config = dict(
    num_hidden_layers=12,
    hidden_size=192,
    num_attention_heads=12,
    num_key_value_heads=12,
    head_dim=32,
    intermediate_size=960,
    vocab_size=512,
    hidden_act='relu',
    norm='layernorm',
    norm_place='pre',
    norm_eps=1e-06,
    positions='learned',
    qk_norm=True,
    attn_scale=0.177,
    bias='all',
    tie_word_embeddings=True,
    parallel_block=False,
    init='normal',
    init_std_qkv=0.0361,
    init_std_o=0.00739,
    init_std_up=0.0361,
    init_std_down=0.00739,
    optimizer='adam_variant',
    learning_rate=0.00214,
    beta1=0.9,
    weight_decay=0.087,
    lr_head=0.00594,
    max_grad_norm=1.0,
    warmup_steps=571,
    schedule='wsd',
    decay_fraction=0.799,
    decay_shape='linear',
    final_lr_fraction=0.1,
    batch_tokens=32768,
    max_seq_len=1024,
    doc_mask=True,
    train_tokens=229800000,
    max_steps=7013,
    dataset='wikipedia_en',
)
MLP neurons of a small language model. Each row is named by its layer, matrix (up: input weights; down: output weights) and neuron, and shows model dimensions 0-191. Each number is 128 + 32 x the weight over its row's rms, rounded and kept within 0 to 255. Numbers have three digits each.
Before each neuron's rows, "fires after" lists the tokens most often just before its 100 highest values on Wikipedia text that the model never trained on.

fires after: "o", " p", "r", "at", " P"
L7.up199:091133158127128107170113133072156058140185125103124105184117106141099180108159162080097071176045104117132117134131146107168065155134093161083159109150079163102132145122154123142106187138120123075181149133110129105110130109126161128149132067111072142105172166147115189125117108189118125132114132156125133124145199102153164183127087135113043206099128110161133158167202080084161138097143135095128154090179110090104041142149072146079132132113101123120147157126136136120085131091140184115102083150180095182091115155133154101126131146106128138139092125177175121152169138136147155098
L7.down199:169149132178158184130068172126143200138175099066075180086059136144161110103096083136118108179096065098136079198187096093089170125144078124130141120064148103142126109142134190130165107122143092163130131153124091079075108129161137095126119159184138139125116066168090155149125211138096083119089101120107165107150108199152127150181123197095153143138122140162130142126107150133107114125104139114149152129117108174094147129140186107087084087103132150152061145177157115130114120101087138174120127103161131107135141104142108174146068097158164150169109174114086096113141137115121122097

fires after: " th", "h"
L6.up687:156158133130103106177140157156120106121147139151167109138123157128079181095176119153135112127158128157116123178175117075138093128114076149107082179147174123157163052117125163138114125114051157157109085124126146113121165173117063191136131146096114125149132155171170114145167151152078120182205107112153141103141152102089076134121139070178080120102104115152126148116129142144143096083143095146080122131132105138018127061166169159114160119109120078152178141123109097156125075148131113121156134052096171140106125058097163135182143128115068144115111192072142131130188103172099105116
L6.down687:154142135182125131145139102165110142140117070090118129131112153121117124158132196118188149170185142160145101131077132157137149102116075112126106143123121170107171096124131149201070159130112133068121130103092116164104127180201099166094116149123181153171146124116122059114107159114112111096146145152108131176202129180126123113173102089172123121105119083077175086124098104113121141163114066088110106124080173118138137163137061088158146107193103134108121133183153055119067166141046089126127123180109138129075102131138109137142131041167106198129128118113192154138111134125151091129

fires after: " in", " at", " of", "\n\n", " p", "ic"
L7.up462:151157165156115121109122095129148125126101060149142089146100110123105193142115188136092155226144118166200124148059177078136130110118087137106088107119138108126116108117190106113117159146210149172096157133166114111106171055130106092132129155149117149070137164156113164169175113151181089151150147120126113133137168119119152151106107125094127225080115125133136109149158161158176089132127144109102092099164128162105073105088117147083082117136101171152029145125116131103163051146090157158087135130175130148155120132129104121137155157128093112164097088141090122058089132136118192143
L7.down462:094135124113181102152136113098140125187155074116082074098118149139172086073162123171071117078133149160156102104158097137146099118121105155122146083160174160129120129124094108117124156111117109143091119128060152110082081123100122130168148154139103193109095132126174110165109140133165130157064092152124156149107133126137157122076146179163128144117106180118130105182140127101171187131101169153085106169144162038095189145175136073119128116094151119146183063164173073085126096138121134145147139147133112081117172127062127207151139038109144124126101176070140136157134158193126091134

fires after: " l", " m", " L", "i", " r"
L9.up485:108079150118162086116141125101130095086123140196119147098200133124130143111136102113155163098060091125153140124068138126112102101188178145128142141176159091134118147052101180123069154142153102142107071126171094149108130110110146147157117145153138182119170094127113120150121154124162124096190062162172089170150138126245131145173111111176148114132126102228140147116069122085136136141126143132076122167119087131140168127163086105148102131097148105089062114107119148132173154144115090146084136096093161142139121140081095157131140105151133137054042085136149108123156119169125117070
L9.down485:134145095107143141092095156123135110141145159162130140130136173132079135112132072159079137139137155055147165075108153168165138137061157076134096103087103134143098137093121098128147147116176179133169087078136128119125061094131179146115167166104144133084174205143156082167106091161165088119130150161118128108109180145176122140142131100195098150152115124086116113133144107166124207121144140173132132167133087085071111158094067074142180144097113072096108132158184160105119126100083129130236144119172092087133137123091152125180131107085093104099134140141081128124130175063164112157

fires after: " m", "us", "m", "ul"
L8.up401:138129097136127067109086107092109098129156133157179111101156038096139158145084116140152156093155114130123068133167208118141086099142200113113096119158174108094141071113113105126089144142124132134142141160142128137125107093112129146116146139201138148096160104136132021122117142164094106185185137141098129127132171132121152146155115107114143130121121076157159134150048113103182117177130140094115117180069099114120089069184112061157134140130089132181077159147097141114114189193143171165072153075102156146116110193128096166080134138146124136121093089121153158093115143120135098060
L8.down401:108135114155153153108118126102136097162114114129095134164099087156097085092115202091112126114103168092161120142156108152086134101097131132148075114139115134092109139140134112100184175098196202151112113139163175162151152115046127131102101107089133164210116141123120094134178116163165114114094116174144139172125129143087131152176151201146122107110095122201102118140128116103112160160061175107143101172123134143086069123112149140125085164077124130181167123134115125114116202196084071129128099146171099094081063093125159078146176076100115163125140105140137143052124158110113152195

fires after: " p", "p", " the", " a", " P"
L7.up659:109150121129089111122091056127083070176115135169120091117101064124132194146085138134086098186124103190171118127138142084141126092148068077116122148120138152163104029121158047085141180144087104106144168113156148121115156115124155093142138110122161197073139136153100119141162124130154122154152128148162092142148170112111101140191101136107125163066098167145133136107160160131118118179144162133125133121160112115093148106188095142072088125154122084121101142160119190144162159166135110142134127131082170176108120201087104093159136126136129106158134175192098125045122158076102151076
L7.down659:079123191140185177158172086136138150162158112158151133137097132138085128144126099126080131110143142117085200127126070120124152147133117113173110117124111131142139140169154137099069061121112176090099140108145129146097096108130145121134175192175101130156178092134171076097160144129149115074174164082152166062179141080138131151138125147118137092127152097119126137151111073027134197120089206086108095107132139135122079152109094173143114155095154102177196128099132049120159135122163092085166147129117108140168137133081148118136171160122123058111121146064151156107076152152107083143

fires after: " th", " d", "h", " D", "D", " k"
L6.up291:085145122143146121215127082194168122126136143133160183139164160128158133140172188121113114095160135110157138120123172118106114187088033195139109117117159084128160187126141165101166086124137111139045107140095090137121192186111100144121134157115116112094114127152181128117135108109136168094185112165158134125139127107113132102173096117126082091054139125143142156113121098049136082079191086109131126084170093131110154106161138150166142153124136129137118122135100160132135065121167127156154094028119128147082109068092193150179102116105173148083128108107093120155146098140096107112
L6.down291:179206183117144084131171108120126189165101076164134181130136108112119094147155157093161129155113130120136109075130143099119157089130098115161101113157129154091088144102170116195160150121143140095141090077124117171098074164145115097130149120143148119064111074112104145133187148114113118194073160101133117182180070149164139131159089103174136143074087087082116122124125124122122084170119080105184099111131159150220133182125108144104118153064154082103099134121152116077139119178115162172134185172138117088128115180156145112113123101151085122139166085173124111105061129106112122196

fires after: " m", " H", " M", "us", " k"
L7.up234:117143068136144146111157103153130115132076102165169154113184100118143119196060103101108174095118126081138131183104122147142108152129191174100113102110184119111136114141095091162098135154093130176100100125071091169121122127135096171111132092171143159087166103122149107125113128110063121198150148227156124092145091106174101161171141072106168111128116141120131200148064086134157180132152143127131232146166060139163172102145099097139097155097086147131085132113106134117180164120110122099140145105150104123082111153134109109090112082127060151090067152157135094131171137116103150153
L7.down234:142167143105135115176089153151133150164187080088157134144117120116070124109130141115041079128121153109120134068131197137163109093124127170172145109174073146094171165146147138134221095082158079109132117136130157106108151119129084161082145087145133137153200095140135145145166115137172145146135175143090118093180176094080122145121146192166137171165122120162117179137070087111100135114106111148100105171128109144080103112119115161120054131054114109189150144132117107159091179110126131129057162147090158105163107102116081140165157137085155175077079127082161105127114120160084096112

fires after: " p", " P", "ic", "it"
L7.up360:116138125134109128077111115185102109072120124156136162112163090105135158122106093081126166111067126137168159148066129125192104106149161092098128148086087112102133088077125152134125137156144162124147163174092157137105098119121097099073120123233150190066097140140197125148097157123137108165138177151111135084145186137202127169144106178138130163123138131131150095096113132119107161141219160142129142097109113144125150107095168175142144119175160137134104157119091120108139175135098166063081073122119087079140113219167163110144117119105082133162106137158158065072093108098110172097
L7.down360:116105069118128115108142137116139182105115151103124126137148129132191111119080139208132111127092123130145076125105148159088137099095074114156094065181124099096134189188079107072149198129152153140119185135157129105133093121110097140169119141105121153141117155140149140101149113133168161155093116166137090165145098147146135173113120129153098095174136145107108141182217135099106138111148097138193097195176165086186150101108181088164145116124125175105092108086056120108095123151097168155154164114156135141048119082072100134143164075091152091072152065156096085165139128131096114168

fires after: "c", "w", "ar", "ec", " w", "ric"
L9.up726:134107162104115174156126083128112115122097138098102097113167130137130086068168085177183123067109154168131151148151056142168153125159111096131131149174164076099110168127135151172153126141159116115111089169193121088121150150104154207090110181119152080132109102101084128179162106174143160085076150158131080060152132165165165174073086115106167105097123128152113106137159158154133078098138126124148177146126107071119079161105092111109161127169093166131138038094100134164126053136146097185113106133166157078124121124147140127135064146165107158152114198094097098184127123131123110142
L9.down726:129142137143134155102191084117149098130121063125134106160090078189152077096129136186160181113106143133152111146148196086098180083131151145077181113090130131102113132098134183139068101133143122189143127151124196166137140176141149154166128109129150167152147105093107167126125165114096083139107139045110162182116167111133147090105105116079193151186159122177044139118121154155130139114094145125162069136082098090105129197089115079072105086103191127097146124153109124145094115095117149051117118101093112099113136127163176138094132132091138184143103181114091147131102128136165147112

fires after: "o", "ar", "u", "b", "a", " w"
L8.up736:098122157100157132189169099057159137041106123099144102130154136141100188090167090152149124110082174093109206132099086141178147147139162125086133159175139138111144132138126134101153160181146154080147087120180095155098149144086099182113142182123137110171179097159117134127134095140112147140152082090172148109147110106141165195121117083162145127085102132090130118145115101132122140091101162132063132142078073074078081150161142052125189161153163113152127066105078139213151082100068094116082140120173084137143105130080136162120120166141132134126122109085130083147146143144118102110
L8.down736:157109109095098129146163132125152139165115083112150142091152176178105174135141181090088171084126087153153126109149150158144181092134111129111143105147131069188111097122125138116109122048181125146153131097121096115121119169112153144106170112082103135129113099133047140122110164077088215113090158164126121131132096177129122109147119068121127146129097086084089101141113168087119165084087110176198187174117162117135069169109164041111183130099121097117187135122131160151091099150124103118138169156136153141152233112118068187123125150126145099140133130067124179158103123136136171122

fires after: "t", "et", "ut", "ort"
L9.up166:076122091119145159121137082133122055080108119125095124102155149109126090098160048140106058174180186154169137195156068155161086100152140153082142167168154081119171079163162118110123116119170113095128123145147122106107193063130083177130169114136157071087105133146160118165129113130124080165108108082144124134135209098141158104189095151119088123051124150183119077120132185126151122098156131119150151145176113128121135098098121182147108176137094120106103137186112127141192121134132111157125062163144103150182127153099046118082148133162115155147114145132092133139126095135097153138
L9.down166:130090118144136115129052097178153138136159130126179177126128131149048149147136133169121128147121134114140114117142085137105129128128089151097094080122041141043135131106134099089146119090121112110140138127154112158122142142059173136126164137156151116150116110169113119065109077110120116166151064149143119087114072138116178177116139169143099064153107102180100141106135112135146179173047189122031113163131150108078140118067146113122125162094143133142149132165084056149116107195196175164118150094151133138117117114118162139198118125138156171171172110129191136132090143191119117145

fires after: " C", " M", " c", " W", " O", "C"
L8.up785:138179127119120119171162120102120115084102142092160136085158110120130175128127118163079234168092095089134158135100074131147110135215115145100126090099107114130118110099138117154163128128150130130126113174119175112160161095115130087115130078181164153091114142108137061091144210120149094117100151136118124097133104102146129146100124129139121154020190101123156147168047196109131139168170062107142149067136112126142215093151130122130140132156157162141061167108119076137160194122164088128136149103150166150127125093125141154129121156185097084079111171143149110120104126177090155109
L8.down785:097088177098131096090125084138108129098112139080135119162102095177114094133129132114130098186076125130125065114084160178167135133165158095115100109136180118154138128129120101089091131171132115144052110076182134099144097163162142176166177150154071112173152146079138133120179185214096206073104138131143141105122138113149106139082127082142095162144146121111103117144181105115084192109177119126102070114184185102080056182128164172157111119173091137148104110110097130115113134112111115069111121121173107180119105123151125168124120191103162099130154152116174143174110106068115150135

fires after: " an", "is", "ou", "s", "n", "or"
L8.up480:092174156141085124150137157122134108122121126149100143105141120115148177113146169105143118132142120132107112131095093150136111107219125133099150098147141108127104114057137062121067148130074096109132082129173129109126146049116188160104180105172064147118130144173158162179185122118127114152204092135169118126133201128098109129117096070170161154191150102155112104081158080080133134117094154150076071163191148154112141116136096154136154114135142086155078158117138060136204195103144067129115152073091074104137116148131082112131166108180115144097106074146159123148108120178123115132
L8.down480:205074126132106176135132166114087114109079160173142138153134180105119122127116151073191116120125139108146127095119169140061184133135068113108110149115178188172119093165075123087135168082146122101145126095136085164084133175173109098113150151135173077135107080100156091101114138104071122098116103152145129098158153198105191086208160174154081111103121088135152089096147122144102156117120132120116151211112102107147139133153154123104152130146100133142114069190170139073102075159130154147196116155098176107085088164133120150139148053145185115138120103153130091093161109137123120132

fires after: "or", "oc", "en", "is", "e", "ist"
L8.up192:086137114160134176162164167050107119146109091092166052095143132115161134109143103099111161172115140161139125181089112122123165140168151137125120100133115170105095110122114109165130130188148144050161167123189104127110156091099190155091144165151120115111154135152095106139133147145161097171172074140114129116155085098149208156102082123155189159120112094144132115032155065139074125150143149164085115114161131112078162128122100100154143154147193126158071081092070101102206136072138128086076147120120145092148129184130154066140149137172140133075162151116133122108130106087121113097
L8.down192:139131128134161109116126149150147113166109125132079143128168147154114115106145152035215099080136141076145082160213133164152132147140127145143108165117080152119132134173060122141118109117104160128131159089083098124098165081143145122161171127121155144113155109147108152141113114132102145036187133192090173113170136112173109145122138130083094130136126108110174119159135075079149184095196131094123132107088087185172129108177171111099148139121105131171147090097154079138164122084124112078153103116104152077152110111112132094124173140117117035108172102165085169110045148144128173174

fires after: " N", " Un", " C", "C", "N"
L6.up307:083134087160098140116165164079133084128126098157100129092091117110202126141064114124074188152087095151150141167075130134158160103170104188125150111101153173187095127092129125150118157130121116122089175165140088112064115115103128076126146072101129132123135095098127094122117174167182164099119158149117116136140117092208119192192114099108121142118103084170126113170068101143094151090125072129142184141152098152161182085145160124097093168115162150158135113137094053118142127064156116155071135154113201091152125141132193101077157168125103117170125111154165113118092165167109154129
L6.down307:172148152153126122124068089103095063120169117140132159171097156219113102101074127177092133131155149109102107152109160130071141132111125138121104161149141176122092154124116088094195134121141124134130113109155141125140171096094085140118101112108066131170139129050090123126147189164082127124162089126126132146130098171144065154124181117151093145131110173130105131185161159208081147130098119183159124105186140109114137133125161118115153095152183090166066102120067104137150118141113117120161132061133131221099155083117110127162134149053164115116063099157149113130075102160117180178

fires after: " P", " p", " E", "P"
L7.up108:100157108133125082131086079138071135116159173140132097076119149117156165055128131157125122131111065163148150148116108159131109174147163188149173119127091129128136138050116175135152158151124115205181126191106146160126169123094119131161092033163143139078129144101080134135121120143173159134088237122046134115126102114129142143133092128137122111110107138134165110134127176172147138141119122157133197095159100149165124082152071144119067122123147204129137140108131108159090125107110098109088182103133159146150117179173119114114098080130140134152109188140096104099182100058111176090
L7.down108:163082157110134142078125101123148139141119152144127110110051173153137118114081115122208111126132186138051101203148139151126071134118155105098093149109099140112167070110081078124052138161114157117128088132124216086129102146148126136123167119142137139103098143097161089092167159091147074082139167128070099118119103156172171148144157091128135159120170136105120163170156102113181118068153104111119154119104180107180151125134153106108120165106149112099122106120139172097084165125163132161137090169083084146113083118161178154116152215174124139075114138039119189151166112115116124120

fires after: " pro", " ex", "c", "re", "ro"
L8.up322:130127138173120146150121094198144178073121129063116115110122099173113132103118159118102133112101114169093093151082203130153125096129143118125158137112055068112173173155139123106102144162097092130136147159145045117116195077134168146121092146101117135133170128169182153166064121135152141103065160172123085107146130113163127077111112160210175157176114155108141193131142136139099107100126165095103146110151127108109135160147069136038096145103110123157061121193152149086113129117168132087124116108125108173099121209123113063121164155159143143126123160198114108121069132111136134110
L8.down322:155057139138117104054099113126135192080131109165127157146144188135107095142092087123150205086093163149143099116102164132089189135115059164138141095161148192138078147115110145163108211129120108116099141122052163125091170106116127188081178134126205133074082122115105119092081163087079126129128108126153156146115128152072146146112124124138125129096126124136106082095160128146119169112131128186161106150125192092129158104081146152174107120068122138188123081104099133076201112117178130130136126117076153154143152110151148111102162112121156110116121087135173213116135115113129157165

fires after: " m", "an", "us", "is", "as", "ul"
L7.up335:141131135110096110128099142159127066096121101120152119125188056115118140156103128127163158118068062101100112165103202123148114166151174149085125094154141099096080148169094128120077186164126132105142152105113087141157079111108143154107139133198134202113171128109168125149123096152076181201085111150150123095145163156179134149173121090090120135216139083191127136137052103129121171126131133121155172113166083113109089086158054117141135110145152196112105098101123064131116196120115099113097125095121141215152103176130100142162130116142097105113101117190141127137129116121108137108
L7.down335:101107114107088141074086129087107126072073128120122149148109127105138131117103174123119124073155161121155200148162121070135125105130153139117093127099086166147217162164117119118171120119100121144129112191086164119134150089117141126168093155135188114156182168105134071151092168121138113086115106101108126080194066114091148120107160171115145174138130118169102066180215085149100198138160097078161142168149139108089144150132132160137121127104124116196127116124120176140143029111162119140094150077126105170086126077155092175164106058142104108106117197105138145118149134146122117128

fires after: "p", "le", " le", "e", "o", "ot"
L8.up162:166135139115120118090220098091189087096089084135126117096158070173094115132143143142150114161101136164144130114187144105182118148143178110073149206125127103122126091138120113165117123165171103137078124155109133123124103082150100165121140136176112215111126132106043123162125150121154048127148122168122077105149136125146100094053142124140137166154119137074153157120147094153156107106164156144161243141130124118123146133162126200133141116148138088119136058119103136109136154122147101146171058072122086086088107099157055129132108156089092141133125206159115113140114121110145118121
L8.down162:155090101153113098147085112169128087176138145143128160137134152117090119103110100142156127104133133097060109116096110150126096130166109142174123145173138119146100095131087148171130179148178182101111126144125085109109120134135093063119124137141162103099135139081149109145130077153086130147184124077163157225136070147144130123146147151130114116165100159110150065097125075088151105155149164133131117159141038124108121161127056086056153158115071099185118150160179100071087119161173100159091161149125170208109135167169122124057092121142150130124119122168134180174083191159106176110

fires after: " d", " the", " D", " in", " c", " a"
L6.up638:079086113167070145123074099118106088152112167155113147094151094101178067134117131146131159191093103160166121123093130093141186139055161132126116107143074096126074117086172122114094151152099133130157208152173132110100136165151164038129107150121131158082125141153145180164120099129138170142105127118100132105127145150167132136167120161075177132172091096155147110124124122144077179148110112137154086089185149167128120142188098208140143120137092085155175159135113135140135101086140104124128111071101187128144110071092117108159168103204124156078131104181092080110102155133087178097
L6.down638:162159065066060121153151185176125178162080156187127098128091113101090166150099160077138161127107092109094146100155127134185147159110150197139122101136061153122144110116126115147118109114184166200101150155087112123087150150177078098154159128145148076137145121146123124096105068114126137115123187129116126120182165076149069165170173099134129121143115176074115139145084142079114105155234094129105091118118128145151092126165189117070162131151075110122162125102142167168134074108118097129093153123122146144198095155105102104134095101130109137163119099129149094131101128147082186125

fires after: "ro", " pro", "l", " con", "t", " t"
L8.up629:091115153174057202135100105211090123105168103144161109110118188128125063124176093173081043095120099138137148156152181109172145102123107079136137149161156107093207110114114142108099157135127114117140163104154178128085154116087146115134136138122091067111107158188192131123084149126130154116137181115146102108139142119142094079166074199183105133104113100112165174189150157171173134079046113098117106125105150102089107112129139156065139134130139086130147105169130144109117104136157117116164072185121076130069111164137146109121163164087135126083110123147119138123122129172127100099
L8.down629:119137138095121101044123150133040097135097157151117113133111079134133108109086111105189129061143112137151099109127105169153123140128153136111148118129075189114135174177100063123105137147155045125183144177079149128126123160111170206083147106090179096119146163103097145096123163139026112128135131139146111109152131169177150078122080145133110100168151114099111144144135121129155178124177101097095202094149146070129154083130135156114143139088116176151157080148187110150134095130176148100174148128107122057143093091148103150140139174133133146145104121124151156145156076131119208180

fires after: "d", " t", " pro", "ro", " T"
L6.up610:081130140217112162109090081108052092131141174127155200126163128116149043135132134154118071104104076160189045159137170125152099142145081145097138169155085172097202102113133182135119117120176178151139123147131158142088134133131119166145144148116114124104110153188108172109121111117145098104103144172142081120141125147114094042144091169117114174115111167106150156095167172100107165084095081135138105144136108117115164128119101163069141156141150108115121059108094116123115161127109125121211078183140126135093115142126124121044125159100195147112123118181121125089146106136132097117
L6.down610:115163063146098112117224191171132175105107136096106107082170090131120133102107105065112197132109131114079152065087150145133100098158152128129100093089081111145091170164128112141124175107116074165056142106179116062161088141136097122100159115133110125147099183128134119120089147148191216156111156084153113129163126125090141115143174135148164080192124105103157132103111077176132163163166151103192109167124092145180097110112156138110114109154090124155131119118077181143160165110112178149140199135141112097087129183112116133122118141099078118140119134110154113120123071160104138180

fires after: " con", " pro", " le", " ex", " be", "e"
L9.up779:164133176188121084104129135110143142128114147125131165122141127103167141141153108142130104105087069167101140072089122130124115129104146095112176126130124096080146101099141127125073115149151095076147094125103119081180193132148141159138115159144184136109148092134088094130146133121241029119140133149097115110146109177172142149091132125125144163133104146110178150077166115177119107105067136182093181115136159063119153122142103137068095149111101089118138084143107127111165201091195110133139139126068103123079108132218143047124139135160088134130077136128065128191141121126179162143
L9.down779:111108111139164121133129130150145095115154111153163177168091171153103141076100176152154069160162128141129163178132097157136152178090050113113147109132164107122119123102122123143147152074117114111125132116129072104160155077162080097086153163134108162091155157073149118111119125090097099095182161191136183090075118115117121181103105169130081113098142134194072162121144141034133130180135187101123178143174082109160104094125080111135089140138125137161105133138161129086097117144131171122168111126157178132157144071117136123095125149045119092177156163086157183138043143166123073114

fires after: " l", " L", "il", " le", " ch"
L9.up366:159109142153154108106142085099139123046099134132143191070140163123053157077176119159166113131094098152159147128148129144108099134138140140122131092153146094172105115089143153165074127157114115149124090170122181135118207132108111154171094197116105131117177130108130152143152111183157066117202179132129113127131123097167142073131106093226095153115111106148167151110177109100133077093103110131081134113098132128095147094151087122077145178156182084106122117120095165124153139102180089139153202060126123137099108095099141114084111160159094168101111128075171110159134162204104129127
L9.down366:154114103103165139171084154126146151170177154112115171084133190138161138216085117099101090139137140102129093159092173182124129243067135125105073149134134099146109145126169093100111097123102187154102109071079103179082131138142119083114113146108153121080118115128124131137130133140115159162087136136100185157109123110147098098164153127077107087157095115115159138118123111105102152088155083149081099195127120112120151097140125140115141192145097130141117154149073174123109165078075112202195107098110147162152123120109169176124141105136131168124201127146087098123146166095033109110

fires after: "h", " H", " th", " h", "H", "l"
L6.up686:170156156128132148166175136158168100092147114195152107098120190138072186140059110144075183150127148121102179111121132099150101159121112110105149135133170174138102148138153119149156125129106058186084134152105179132103165132126119099107084084181133164091140147151145135135147149136108114098215148190125136114154080107131086114132141132183109149059133136100142162094111139131155032090157118140128203110117088084078122100153115083095118172195141089139182140135097173070107103140098086126141131106181084147111109107137146133161116154092070125164109122086107122081171089160110175144
L6.down686:179123167101114155147118085145112124161144130170143136155171127116078072162191175063162103132107130101158117127148162116195138110123158116089102172177103102083132135156166132179133103153209123087130121121096114076107099125156068034114118097114102120145125108083059158101147120094162102150089096104121130130198081133096128143086092128193099112153155123140146143136133090134101107099182105143105108131112095146200153141111099159111126124087129134179115167108144056137132150144088173153109091106121176127169107124153161120229094152113086141156174107156192121139107079121180148110

fires after: " l", " ch", " L", "e", " Ch", "ar"
L7.up428:119085132173140122173100118086148159118203186150143166104187166142098114147139101133074113115127127110158143134088166110081111126170131115121132103145210118121082174141154149139123086122148125176119089136157146091120170111127153205196114120183144139103156048119149161161096114157174123116133165175149069129145061092131069111094095119217130127116138126131126175107097136122061120091139154118125141132105136081205148124122148113083104110154070106129077051139097202080175118115105091148137184097116138103105118119129141102097140166139129133091113135070082095140156109179107142112
L7.down428:121101124201129120139135112164132083130118144125101194114165172124080134079159113124109181177143129079134139084055181165081055170104124142140113124108101145131179088106113122168149144159158166131112029084116096152108053156114132120135165081131163106165130169128101105140143111125105121045166112105136113122201147133126157117175126139102140150069067117087129062106098081169108114145126129150148124099093114102094114143177100158133168160135140107160128155165176157159142137137116134138194078129140094146164067185104156123128101083148168116134086103171118092148128142177093201128

fires after: " the", " of", " a", "al", " in"
L7.up673:078139177153114141149112136065057117194084129152127102068102107112098131058139146154088118139085085212212135121129127069098119115117078106110164136156103178170130076111118132139140187146138111126129153148175202104114152117148114095141150104117142107112151158140096169137175096093140159095169190140148069127137156140139082098171124159122133183116107063124147131150139128150207133139110150115136128120194116124087080147154122175079111126151156052120155153110119113150156064148107139149136169107153166161116102108105091080134159096154117171119074122151134119104063172105120176092
L7.down673:146069204136095115121172174131115106162142117143114085135118123109124102084109130104169135143080136178145157169132046095093084157156108154131131116164132128142098159126133147119108146102193136174059102161132158095109131127148125079164129178104130111174155132132176221068119125126148119085166171105115141154146180118126058098082124148103149143096151111109125177157094119077149150140201182122116124106106092175099127138122120152130067084104153085151213169110149084092140084152146129119122141115129133069164130192078148133125104138027176091137119159096128100113130149184136099122

fires after: "p", "m", "rom", " p", "er"
L7.up551:110118113111108182179079063164102119172151098143144069094140116140086111127175108093138134157133163117159160155084147085131117122185143095092096058131151083123128100116125134116137135164118143138216143160114148099091166084108156165083183125123126130072106082155132118136134128137112081175141181136147119069155199093162154174139116115098113117146136188132124123080123158143113117113153209099136205122146128096136134101106136158125106053120122173130153136178096175153195128142137184089142044136137081123106128166180116113106094134144139133116095146172205110083060103121127160142
L7.down551:058122143165138102083169156059112200115073156141168197140132117180093117131141090111066137115133115116119049104103161137117125126166153177153136144126100144093144158111112118148204134154116195133169125077142154168129132177106098118138118127162118173176177101096109141153132140129201103093115113158089132151145189106126100109092110119109156151118086155124114101134136097082081113098102170093154130098099168132138132145099147171182089130126131126130014079131104167086139114142091203117143184163163179131104152131127080130159102067174109119128172094097102106137173122135161105102

fires after: " P", "at", "it", "P"
L7.up312:097140121145103103100115097155146130048169128156132094158125117129153123125112102153067165157138113140175154160123153182149127191144113127106202137103068164113165115109134172150156147134121151077193142177112119150087114112118138166137118052176082138115101126101089139153072112131116127165098159108111143085119141109100129141133106141123131178096104118116148124196137170144043129078160131073102159092161162140153139069139102152134121090167203163137131128164144113107137121091073157090097012141177127155125100163156146099083105169137132134196141180152157093111148098111112184064
L7.down312:132117142125152101119107127112156143137087104139089186082052102149088129087104104146111143117107096135113117080141123166151169136148126093127126133166142114101077132122075171139164080090146134113130124146141125096127116106171089187144119185125116105147111127086172082111119181097065090113137083207160090121079096127139147116174148169161110134135149149104154107149124159101163169150122127087223141153176067121180119131098176136058034092116139114126088127158103195077130152144121126146141133162190101152141105124151115171203097132071157150162105091109092139112172091203175135146

fires after: "il", "d", " ch", " t", "w"
L7.up698:092141140212129158138139108138126080137189119101169198134156203132130140127117081171158055100120122148188103155149155110156121159118138181101161116148082121173122126120154177141109113106136125191136097161102134131076159165109121117125194104152090095121144127111118193122122094166108066109126143152103119158131161093113147084131148113116106166123151134112168111117139145128102111060033149094075130159139134107129118127077118145131173164106092121127145097134091112087121076177106121151190135120170081062102102176137156087050090130198104154099089129077146121144204081114130139107
L7.down698:125179143104155132157088106097111151161084081152092096151160048184152124113091157080084173125130172100143137163152148139107130137147183122107064125091134125094117128160111119122180109140129153179042132107080071074102137117195056143083123114119143141073153097137146123163133132165075169136062152147099129172102104111113107150130143123138117113128104062143168123165129154171147135154158147087105078134175156076193129109096126094108113180193118143199127087154107146128097170096077145108145162119138072103109140108170144117153139136128162111137154098100126085186156201129130183139

fires after: " p", "er", "r", " P", " was", " c"
L9.up207:088067113172128187138070124192134119091178106149171116116157119137085093111131144147146102160132114212142128126117095098143106157137147066124166110111118123112163170152110166141150181160124063120154187153131164185090136079130155142052119100120111165064167134126113119172053092072125080170107123171135131059129091129181107147106091174131167145135149119119153169130150113104189136105175105075149114142167086116193098110152150133172050117142119141145159105103108137078106083156137180131076088153137161127107100191137132103131122132138152136089119138179118114186120144082148133092
L9.down207:130108088116164036175125124029152110172128131121129123150172113110193129129136130073103106132132111075167109139104073106154162136099092140136119129110121160171153100120108097158144139133108134125179122151163099139114155171099148088095098102110089162124183109106077128100167185153115104059122103076133117169093194108185097123114156077101193083113129112188137097137125138085167136122159158114141130173073107155127140098052104181151131142155089115108110113073141113155136130135161172169120113140101186156151161104070113145191130130110196076178166111175125128103143135140172166088